Weights of a small transformer language model.
Architecture: LayerNorm before each block, biases, tied embeddings, ALiBi.
Training: a variant of Muon for these matrices, 1261M tokens, 9621 steps.
MLP neurons of a small language model. Each row is named by its layer, matrix (up: input weights; down: output weights) and neuron, and shows model dimensions 240-335. Each number is 128 + 32 x the weight over its row's rms, rounded and kept within 0 to 255.
Before each neuron's rows, "fires after" lists the tokens most often just before its 100 highest values on Wikipedia text that the model never trained on.

fires after: "z", "k", " Az", "h", "ik", "v"
L4.up541 [128 104 102 109  93 132 155 133 132 125 175  67 150 212 121 121 102 145  63 120 116 124 170  77  77  78 128 162 131 128 123 118 121 150 119 158 158 173 104 150 143 131 135 138 133  90 166 187  91 125 101  91  99 108 212  92 152 105 108  74 114 158  74 139 148 132 180  77 126  86 126 132 146 135 134 125 113 107 114  96 147 132 139 176  90 103 191 139 122 176 145 143  55 150 106 133]
L4.down541 [104 118 125 164 115 121 136 170 122 130 119  96 134  90  78  83  59 112 144 125 110  87  88  84 112 104  90 141 162 110 100 163 177 156 147  56 179 122 125 101 118 160 110  96 174 105 105 101 172 141 147 151 130 126 116 154 111 121 133 175 162 153 170  51 147 117 108 132 138 114  93  77 101 124 137 164  92 187 148 195 132 198 122 137 166 102 122 126 142 147 114  98 144 110 167 171]

fires after: " P", " p", " L", " Cr", " Ch", " B"
L3.up1159 [126  94 124  94 103 187 131 125 146 105 108 153 146 121 177 143 113 104 125 181  94 121 151  99 139  94 117 103 101 136 136 157  91  70 172  68  95 129  81 107 169 135 164 122 155 151 139 109 110 123 100  86 161  83 129  81 104 131 115 111 156 123 110 111 147 132 107 112 168 131 167 127  79  75 118 128 106 231 118 133 132 139 124 196 116 146  83  81 123 141  71 167 103 110  97 208]
L3.down1159 [150  97 139 124 138 121 102 148 142  83 187 101 142 176 123  99  98  69 148 113 161 213 122 113 175 172  43 180 203 113 146  95 159 153  93 167 109 157  93 142 205 122  96 111 136 141 100 214  77 109 124 185 103 172 111 106 134 144 199  94 110  98 125 103  88 167  71 154  82  96  92 165 144 142 126 131 157 157 134 134 142 184  93  72  78 108 119 145 135 157 140 112 128 136 148 128]

fires after: " m", " M", "m", " wh", "M", "Wh"
L3.up693 [164 132 199  85  31 169 121  94 171 125 102 139 138 127 200 178 146 200 170  86 166 109 135 159 147  83 159 151 102 168 115 116  88 104  96 151 146 162 174  63 124 130 114 157  69 135  84 135 217 124 145 107 180  86 122 128 105 108 174 147 111 167  77 146 130 148 159  86 138 125 111 150  76 152 159 140 128 127 103 135 135 103 116 123  84 124 133 191 120 122 160 126 128 208 113 169]
L3.down693 [149 132 137 159 150 115 135 181 121  96 178 128 160 130 113 109 117 101 116  58  93 116 132 157 120 148 127 151 164  79  76 127 182 148 143 131 162 125 136  81  95 105 104 148 149 125 153  31  63 167 162 174 103 155 147 119 134 181  64 116 183 184 137 137 194 146  71 142 160 109 153 158 162 124  72 144 185 180 133 133 128 108 145 108 140 140 162  96 152 106 100 120  73  61  96 150]

fires after: " S", " r", " R", " N", " | N", " B"
L2.up156 [126  88 136 134 140 158 150 126  88 151 175 122 152  84 161 102 137  87 114 168 166 164 122 159 124 163 126 155 130  99 107 156 110 157 145 122 163 153 120 135 129 121 130 174 126 141 149 147 138 148 107 137  97  96  94 138 147 150 115 126 142 108 101 118 119 203 147 154 155 100 192 113 163 100 121 142 124 115 128 108 155 140  46  81 155  87  83 100 119  85 216 167 113 127 163 128]
L2.down156 [115 172 130 146 157 127 154 186 153 109 136 142  88 126 125 144 130 161 120 137  81 112 146 133 116 135  88 148  98  94 136  97  85 147 125 133  70 158 114 145 131 102  78  69 128 103 105 193 134 120 169  81 190 182 116 130  93 111  93 167 130  73 156 122 139 118 163 172 113 114  92 149 127 100  88 101 110 116  92 149 139 115 139 153  97 158 172 110 167 126 157 137 146 157 152 121]

fires after: " r", "R", " R", " rel", " fl"
L2.up795 [130 122 141 119 160 106 116 125 124 166  73 161 106 163 110  92  87 139 136 134 178 139 103 163  65 131 177 143  96  74 152 137  41 179 130 115 155 104  93 148 131 175 201 158 126  98 118 150 148 133 205 101 181 128  65 145 177 176 151 133 104 106 107 157  72 117 100 133 142 125 145 138 171  89 147  52  92 140 131  98 104 132 153 112  97 184 131 120  56  89 147 131 102 127 100 148]
L2.down795 [125 115 115 123 133  98 188 149  97  66 128  97 160 131 136 140 129 140 123 129 199 152  88  69 160  92 206 191 151  85 104 117 129 113 125 180 109 140 111 157  79 144 109  86 167 153  84 103 141 126 106 152 163 140  99 150  69 100 121 125 122 102  96  75 132 126 114  62  74 120  90 106 116  98 197 161  89 141 184 196  64 100 172 128 157 151 102  74 151  92  64 145 136 100 119 132]

fires after: " h", " Sh", " town", " H", "rish", "tern"
L2.up688 [106 107 150 111  91 170 156 105 130 143 139 139 165 144 134 157 117  96 173 111 134 111 155 153 149  73  78 189 122  92 120 124 137  81 122 126 132 108  88 149  78 170  80 136  81 137 145 121 121 109 162 165  94 110  89 156 145 181 112  99 103  93 146 116 147 192 103 125  90 101  81 118 145 144 144 153 111 118  94 129  67 148 139  75 161 125 158 109 145 161 116 103 106 122 151 114]
L2.down688 [154 158  99 116  89 139  95 123  85 169 130 134  65 126 113 137 159 127 135 177 101 118 150 127  90 150 139 143 154 116 147 112 167 100 154 162 115 133 115 119 128 112 111  94  47 107  82 159 133 131 175 196 141 151 117  95 109 133 138 137 156 165 182  96 119 121 110  83  96 135 136 126  91 129  93 158 164  81 157 114 183 105 156 141 132 175 135 224  99  82 133 107 184 118 106 113]

fires after: " G", " S", " R", " | S", " L", " | R"
L3.up346 [157  91 164 118  62 145 150 124 161 110 118 185  97 126 120 149 147 147 105 170 146 145 101 119 141 120 129 102 121  73 116 187 117  89 143 162 126 108 172 168  93  99 145 107 103 115 156 153 164 150 136 113 149  93 138 170 132 160 151 100 169 187  91 142 115 128 155 115 164 122 175 134 132 114  70 109 134  71 147  85 146  97 173 211 136 166 143 119  79 117 105 127  36 135  98 140]
L3.down346 [162 124  98 177 154 138 136  88 105 139 121 177 129 136 163  93 129  96 168 169 106  99 130 122 143 150 113 150 119  73 106 111  95 122  75 178  86 132 143 159 118 117 114 135 175  94 127  92  88 174 122 162  58 130 139 190 170 170 119 173 137 157  76 179 133  94  70 155 148 113  92 226 117 111 185  77 116 151 151 136 110 133 124  87 107 124 174 162 141  88 133 116 164  81  80 128]

fires after: "em", "im", "m", " m", " Am", " M"
L3.up1073 [130 157 141 145 126 157 164 167 110 132 145  79 133  95 146 124 175 114 107 121  92 101 152 166 112  81 142 157 110 109 179 110 117 126 136 124 125  97 122 168 207  19 179 162 146 142 130 183 171  99 100 147 185 143 135 173 148  94 150 175 121  95 115  92 112 136 146  75 125 127  84 111  87  97 124  99  84 177 117 129 162 145 198 161 175 129 151  99 196 150 114 152 113 127 159 206]
L3.down1073 [166 161 145  76 110 151 147 120  74 108 129 182  98 182 120 101 128 155 170 105  87 155 133  87  98 143 151 104 157 167  98 187  97 164 152 105 154 126 134  87  88 137  69 138 107 142 104 107 136 126 142 111  94 117 147  68 109 179 168  72 145  73  92 189 166 153 151 199 136  72  45 141 138 138 179 146 120 117 163 138  98 105 182 107 190 104  99  32 140  69 173 125 182  87 122 114]

fires after: "1", "–", "2", "6", "8"
L8.up177 [ 98 134 153 115  84 147 131 164  93  95  50 119 175  82 113 140 105 139 118 145 114 139 157  93 113 147  89 146 145  97 157 199  84 134 141  94 109 101 170 157 163 101 143 136 184 165  92 151 123 110 104 186 147 128 161  85 195 156 135 159 132 158  91 108 182  80 160  86 125 143  57 133 147 172  74  98  98  94 172 102 119 157 165 123 141 160  99 103 169 113 125  94 148 106 144  80]
L8.down177 [142 176 117 143 134 141 155 106  94 143 204 149 131 113 122 127 147 139 147 154 127 144  52 115 170 130 137 111 121 206 147 116 142 115 138  98  78 153 137 112 151 133  94 108  77 107 175 115 112 160 145  90 163  84 148 204 155 111  99 185 114 170 110 152 107 123  55  75 161 135 230 139  63 136 107 116 186  60 111 145  85  80 147 115 138 108 106 127 137 108 172 159 136 120  93  67]

fires after: " m", " M", "m", " f", " F", "M"
L2.up162 [150 110 189  92 100 188 172 170 130  62  67 151 155  94 147 144 139 105 141 156 191 114 115 111 190 105  86 135  70 150 118  75 136 116  91 190 133 113 112 184 134 147 145 118  88 152 117 127 173 134 141  96 148 158 130 151 119 127  97 182 115 143 102 118  47 168  95 167 117  95 173 157 130  96 141 162 104  73 120 128 199 100 181 126 128 164 107 110 132 196 187 175 124 188 120 122]
L2.down162 [111 142  76 139  95 131 119  74 103 131 152 143  87 160 140 141  84 120  82  72 116 154 103 145 151 109 203 124 109 110 114 141 129 162 201 114 106 157 160 121 142 102  95 157 121  73 169  71  97 138 105  55 130 109 153  37 143 149 176 109 119 117 134 212 176 168 158 118 100 124 122 176 107 111 140 153 166 142 125 108  80 130 117 137 133 104 207 187  99 110 116  97 141  73 146 157]

fires after: " H", "h", " h", "ro", " sh", ", H"
L2.up1130 [105  86 144 154 159  74 131  86 198 182  35 103 148 103 143 122 171 154 185  95  65 152  88 157 123 140  89 121 119 139 141  60 164 125 106 137  93 183  93 100 134 119 123 125  92 101 144 130 144 128 121 144 123 108 126 154 118 124 113 177 169 100 136 136 154 129 191 130 127 120 114 102 124 126 112  91 142 126 112 145 144 147 163 118 108 128  98 143 171 164 123  90 160 161 168 144]
L2.down1130 [174 133 103 186 143 150 118  95 112  97 158  57 138 123 122 143 130 139 151 129 187 123 126 110 139  99 153 143 192 126  75 153  94 106 140  97 137  96 105 131 147 106 142 122 127 176 159 103 100 153 188 155 153 168 118 151  86 115  87 155 101  93 135 117 110 104 138  55 112 108  77 126 198 141  88 106 132 165 127 101 118 117 109 169  76  90 133 162 126  85  87 180 100  78 165 115]

fires after: " m", " M", " Hal", " (M", "m", "r"
L2.up122 [123 156 162 126 179 136  58 109 146  92  74 124 153  95 143 134  99 106 131 143 115  23 170 189  99 135 174 160 151 119 128 101 171  76 110 152  91 131 110 140 131 136 111 132 109 155 138 156 134 169 117 126 100  59  98 143 143 143  75 130 138 100 155 220 100 114 116 139 117 125 139  70 125  86 157 113 124 166 121  95 125 110 135 128 131 117 127 117  53 148 118  95  92 118 145  68]
L2.down122 [132 176 108 131 113 144 139 144  77 172  76 169 126 203 133  41 122 145 164 153 156 189  72  45 111 102  94 138 105 138 133 185 157 138  73 156 180 111 163  99 162 134 184 145 100 145  62 125 130  94 186 147 107 127 119 104 129  82 129 117 152  70  98 102 117 133 172 109 164  54 152 145 168 161  54 156 115 123 160  53  84 153 119 112 115 155  81 106 135 104 135  92 101 120 163  83]

fires after: "1", "4", "3", "5", ","
L9.up705 [122 119 150 230 160 133  93 132 155 148 152 148 124 190 110 160 145  85 146 169 127 103  59 142 139 136 150 176 162 157 191 105 123 169 168  55  95 148 131 186 164 181 139 126  83 127 131 144 151  61  89 116 148 134  83 155  96 144 149  97  85 152 143 152 142 107 113 124 164 135 166 114  93 118 149 129 137 153 136  98 160 202 131  78  96 159 171 136  85 151 152  81 145 129 121  84]
L9.down705 [166  92 104 114 120  95 102 150  76 133  85 138 162 129 143  97 164 160 143 220  90 104 111 126 138 147 138 140 138 149 124 119 190 132  88 191 143 127 198 145 135 180 143 149 134 113 138 129 192 158 127 144  88 160  96 148 106 143 177  93  88 161 151 148 124 151  80 131 148 132 124 190 175 141  66 122 129 138 130 174  81 180  92 156  43 113 166  88 107 167 164 130 104 153 135 144]

fires after: "i", " p", " P", " B", " d", ": P"
L2.up904 [188 145 154 101  91 153 123 103 109 132 147 130  72  58  68 106 100 150 181  78 127 128 144 121 132 100 100 135  99 144 136 169 144 117 110  94 158 191  95 134  90 179 134 118 100 168 131 149 152 142  98 148 100 148  96 105 126 137 175  99  70 131  89 104  66 128 122 162 133 171 171  82 159 163 113 169 127 124 153 152 132 151  40 130 105 105 129  83  60 213 108 180  80 134  72 152]
L2.down904 [ 68 137 153 138 163 177 100 122  73 151 144 152 157 136 125 120 114  12  92 130 126 119 122 108 146 125 141 183 166 133 109 179 146 119 171  73 126 120 160  65 142 137  95 150 108 174 167  77 163  68  71 177 188  88 167 144  91 128  83 173 178 149 104 135 162 112 113 103 165 125 144 142  96 131 145 103 107 111  94 147 149 138 133 156  79 124 114 134 139 109 141 135 135 106 166 122]

fires after: "em", "B", " | M", " in B", "ab", " M"
L2.up254 [129 126 118 117 120 151 137  68 103 148 120 176 149 109 150  81  57  97 121 181 136 126 186 114  99 146 122 152 165 181 123 121 142 116  96 110  92 171 159 118 175 108 141  91 153 124 111 181 194 143  98 116 127 144  62 139 201 165 111  96 129  90 128 110 216 165 121 152 137 142  99 140 129  81 205 143 142 194 164 158 107 140 121 166 112 143 102 101  94 146 147 187  68 143 140  64]
L2.down254 [105 133 164 134 129 135 142 180 176 122 111 148 134 141 156 140 153 126 133 164  83 105  73 141 195  96 109 115 149 102 107 112 131 198 186 128 108 127 104  79  89 164 156 147 142 100 169 114  91 116 130 123 100 167 119 148  13 116 123 143 136 134  83 147  85 126 124 117 142 152 138 120 158 172 198 171 144 116  40 144 176 130 132 128 140 130 147  93 149 120 152  96 138 122 106 186]

fires after: "2", "0", "1", "P", "6"
L3.up440 [152 163 106 146 146 111 158 205 162 106 125 136  52  95 122 150 114 109 106  88 113 165 139 103 136 145 111 112 103 128 132 117 109 230 127 169 100 118 173 120  88 113  91  93 170 128 185 133 166 131 160 107 120 137 156 104 149 108  74 149 131 223 173 169 111 128 136 148 172 123 103  91 158 135  50  71 114 129 140  81 120 135 163 132 103 177 147 128 118 105  92 119 108 104 122 147]
L3.down440 [111  90 126 107 144 159  99 113 133 144 134 127 141 110 173 103 104 159 141 142 117 111 145  98 190 132 134 135 141 154 145  82 115  77 143 125 193 135 189 168 164 116  81 182 138 147  88 120 120 100  91 145 165 111 114 158 160 160 158  96 154 146 125  84 154 137 147 119  78 129 136 158 128 143 132 152 150 114  80  96  68 124 109 121 140 147 114 160 155 126 152 157 166 149 128 119]

fires after: "1", " H", "2", "0", " he"
L2.up1159 [125 120 117 117 118 125 204 129 111  73  92 140 152 139 152 105 131 124 126 157 133 110 127  83 158 126 136 163 139  57 158  69 155 155  96 161 140 122 118 141 185  99 181 109 111 132 119 125 129 199 137 113  92  80 120 160 159 135 146 135 105 214 108 110 107 112 111 135 137 114 167  84 125 112 161  91 123 165 138 134 151  97 172  95 227 102 122 137  97 130 175 129 124  75 214 180]
L2.down1159 [128 138 160 134 161 120 131  97  83 175 178 113 116  97 153 141 193 168 138 106 147  93 122 135 220 163 140 103 163 138 143  85 109  99 186 135 108 129 140 117 135  57 103 129 154 143 128 171 154 103 145 152 116 154 164 114 103 167  73 144 110 106 161 176 116 166  99 113 138 122 155 148 154 161 128 171 113 124  70  82 137 180 106 170 163 142 107 144 172  99  92 167  93 145 106  89]

fires after: " G", " f", "; H", ", F", " S", " B"
L3.up937 [113 143 115 195 166 154  99  89 138 131  83 102  99 140 125 113 129 157 129 125 169 164 122 151 125 193 141 162  83  90  73  97 115  86 163 108 181  82 165  94 156  96 104  98 158 103 143 105 112 169 145 124  78 107 141  99 101  70  87 102 175 210  74 112 170 138 144 103 158  78 111  84 108 128 137 116 200 132 105  96 137 113 123 116 127 168 170 153 109  94 136 127 121 168 126 220]
L3.down937 [ 88 151  97 130  73 134 146 127 117 137 133 129 166  79 141 168 142 114 109 154 119 207  95 166 170 124 121  71 168  68 151 151 162 147 113 116 215  83 161 199 169 157 158  97 124 143 173  82 102 106 124 167 120 124 149 155 127 140 177 116  97 109  75 108  97 115  81 175 115 173 176 155 142 144 179  93 177 128 111 137 145  87  98 110 101 115 108 106 174 130 102 131  82 120 139  99]

fires after: " Ch", " | Ch", " P", ", Ch", "anc", "ph"
L2.up646 [125 177  83 116  97 141  87 185 131  75 138 109 116 180  97 133 111 140  88 175 130 134 167 148 154 147 138 182  85 100 113  86 126 167 122 102 116  75 179 148  70 198 144 141  77 151 112 120 121 124 105 116 143 169 123 142 132 119 160  97 142 146 147 136 172 156 156  84  95 133 171 114 162 125 104 114 154 141 128 138 158 120  99  67 134 155 159 146 184 169 152 144 134 138 149 124]
L2.down646 [119  78 162 107 200 140 175 116 125 185  55 126 164 126 103 113 143 114 139 142 171 120 118 111 103  89 142  77 160 104 190  67 108  97 149 166 122 124  89 112 157  89 151 113  95 160 118 152 127 211 102 120 115 133 158 140 140 127 137 120 191  87 154  74 108  77 177  85 146 155 124 177 128 102 147 138 122 134 124 147 138 152 152 145  86 137 106 137 147 131 140 161 167 128  95 130]

fires after: " D", " pl", " tri", " R", " d", " L"
L3.up524 [ 82  94 127 138 172 157 143 130 164 114 137 127 234 155  90  65 116 127 146 163 106  90 118 108  93 141 138 133  92 147 111  76  70 115 168 160 141 136  96 122 141 105 170 130 180 164 124 194 158  91 164 110 183 173 129 151 114 125 121 158 132  61 168 136 119 131 119  90 126 112 157  73 104 120 141 131  89  92 148 154 155 104  89 157 147 160 112  86 123 144 157  88 158 135  98 196]
L3.down524 [190 148  78 144 112 138 147 138 101 134 115 120 123 178 155  88 150 159 103  90 148 151 154 140 176 105 151 116 165 152 167 152 104 176 134 151 177 150 190 123 124 167 205 102  78 146 150 119  83 144 152 118 134  69 100 130  60 154 130 106 103 141 136 132 109  53  74 102 109  95 115 221 247 102 121 138  92 111  97 110 104 112 106 122 133  86 160 141 117 127 136 139 147 127 107  79]

fires after: " m", " f", " M", " p"
L4.up464 [113  88  73 112 143 141 167  94 178  74 141  92 143 136 139 143  96  74  89 136 120 141 106 164 170 113  67 153  88 156 146 100 157 124 169  85 143  75 128 131 206 112 145 101 169 138 104 121  96 141 167  98  93 131 138 127 121  53  75 121 187 104 161 116 139 132  70 127 121 131 161 133  88 147  73 183 121 121 139 155 160 150 104 158 123 128 110 180 134 123 110 155 130 168 193 117]
L4.down464 [126 133 101 107 147 135 113  67 148 148 124  83 136 136  65  79  55  79  90 106 118 130  85 160 111 138  98 107 105 133  57 113 117 175 162  73 149 103 117 145 133 165  89 181 148 166 116 155 151 187 124 138 116 117 151 141 171 139 184  90 119 123 119 107 127 111  99 120 112 100 128 144 158 146 165 144 172  89 163 100  99 113 125  90 130 198 147 173 120 144 129 157 106 158 166  88]

fires after: " P", "ip", " Pro", " | St", " st", " pr"
L2.up1095 [170 143 177 153 146 107  66  98 198 137 135 164  83 113 196 104 110 188  57 117 122 107 172 149 154 127 104 150 125 111 102 102  79 138 130  96 114 160 143 155 111 141 151 141 119 140 145  99 152 133 123 143 103  97 145 162 146 120  87  80 161 123 130 153  21 111 139  79 104 162 100  99 165 146 108 129  81 210  78 157 102 164 106  89 103 117 121 168 146 105 123 132 120 135 155 154]
L2.down1095 [123 149 131 143 117 190 105  93 129 132 126  49 132 185 145 132 106 131 130 190 134 132 123 106 106 111 103 151 127 104  84 105 103 116 118 107 118 105 124 184 161 172 179 140 129  84 146 151  92 104 121 175 130 154 143 117 102 122 106 112 142  93 142 101 100 118 119 188 165 129  87  94  92 150 129 166 195 125 132 110  48 123 164 186  64 152  48  82 135  76 129 122 125 102 104  95]

fires after: " H", " Sh", " sh", " h", " | H", "s"
L2.up310 [109 118 133 100 128 190  67 104 135 135 131 177 143 150 129 129 116 153 131 102 150 168  89 140 138 121 122 159 190  84 104 124 151 156  67 138  86  97  84 100 122 123 135 129  77  77 114 149 164 125 146  84 137 183  90 178 164 115 180 246 110 235 127 128 139  86 169 149 109 105 137 124 156 168 169 133  92 130 160 108  89 104 203 110 110 111 166 110 155  99 139 141 166 135 178 173]
L2.down310 [116 162 123 113 114 109 128 145 134 158  61 100 178 111 157  93 166 120 125 110 103 129 118 109 160 116 110 130  97 164 145 145 101  69 157 123 166 173 120 148 105  88 152  96 154 121 163 142 165  85 158 181 168  83 147  81 125 134 135  82 171  88 159 194 118 136  88  81 120 102 105 138 121 135  96 181 166  85  92 115 126 195  48  39 142 181 143 119 135 139 149 133 102 104 176 106]

fires after: " and", " or", "-", "/", " &"
L4.up1161 [113 136 101 127  82  92  98 152 126 124 141  60 118 149 145 139 136 101 166 155 141 124 166 125 125  97 136 149  67 143 154 115 134 132 128 148 134  75 152 116  63 124 168  90 144 112  96  74 190 154 170 165 164 123 114 135 185 113 100 208 153 101 139 148 111  68 149 103  71 119 108 124 135 158 154 153 101 155 182  85 140  92 110 136 122 174 136 127  35 191  89  63 139 129 186 181]
L4.down1161 [146 138 128 110 128 151  86 124 112  85 138 131 142 113  99 125  89 105 143 101 124 107 103 169 120 115 156 181 136  93 149 119  83 123 102 135 135 174  77 165 125  85 171 119 104  86 191 163  87 123 159 136 167 106 144 129  91 131  77 116 138 126 155 120 145 126 149  91 157 178 118 120 161 139  99 167 121 156 124 117 122 107 153 180  97 144  86 137 161 158 177 113 147 119 129 156]

fires after: "4", "3", "5", "}", "| Party", "6"
L3.up1057 [137 136 132 144 162 138 157 205 124 141 166  94 180 142  96 133 119 132 130 128 105 151 125 161 160 161 178  99  63 110 141 120  99 116 132 140 151 113 139 127 162 100 125 170 116  81  93 158 120 111  94 171 218 160 190 100 121 143  80 128 160 114 131 145 114 104 123 166 139 136 170 180 173 153 158 102 227 124  90 125 149  95  99 174 117 116 101 100  79 144 133 163 162 113 123 134]
L3.down1057 [ 96 127 149 115 107 109 136 102 141 125 119  69 153 153 121 139 150 129 128 135 144 115 181 133  77  81 110 157 115  92 132 109  93 153 104 146 117 118 115 192 167 147 101  93 146 160 195 140 121 147 121 142  72 137  89 129 125  81  91 149 135 152 163 126 127 165 119 112 109 156 128 147 163 104  98 130 138 129 155  82  98 173 123 148 126 174 121 147 103 161 142 174 127 138 159 218]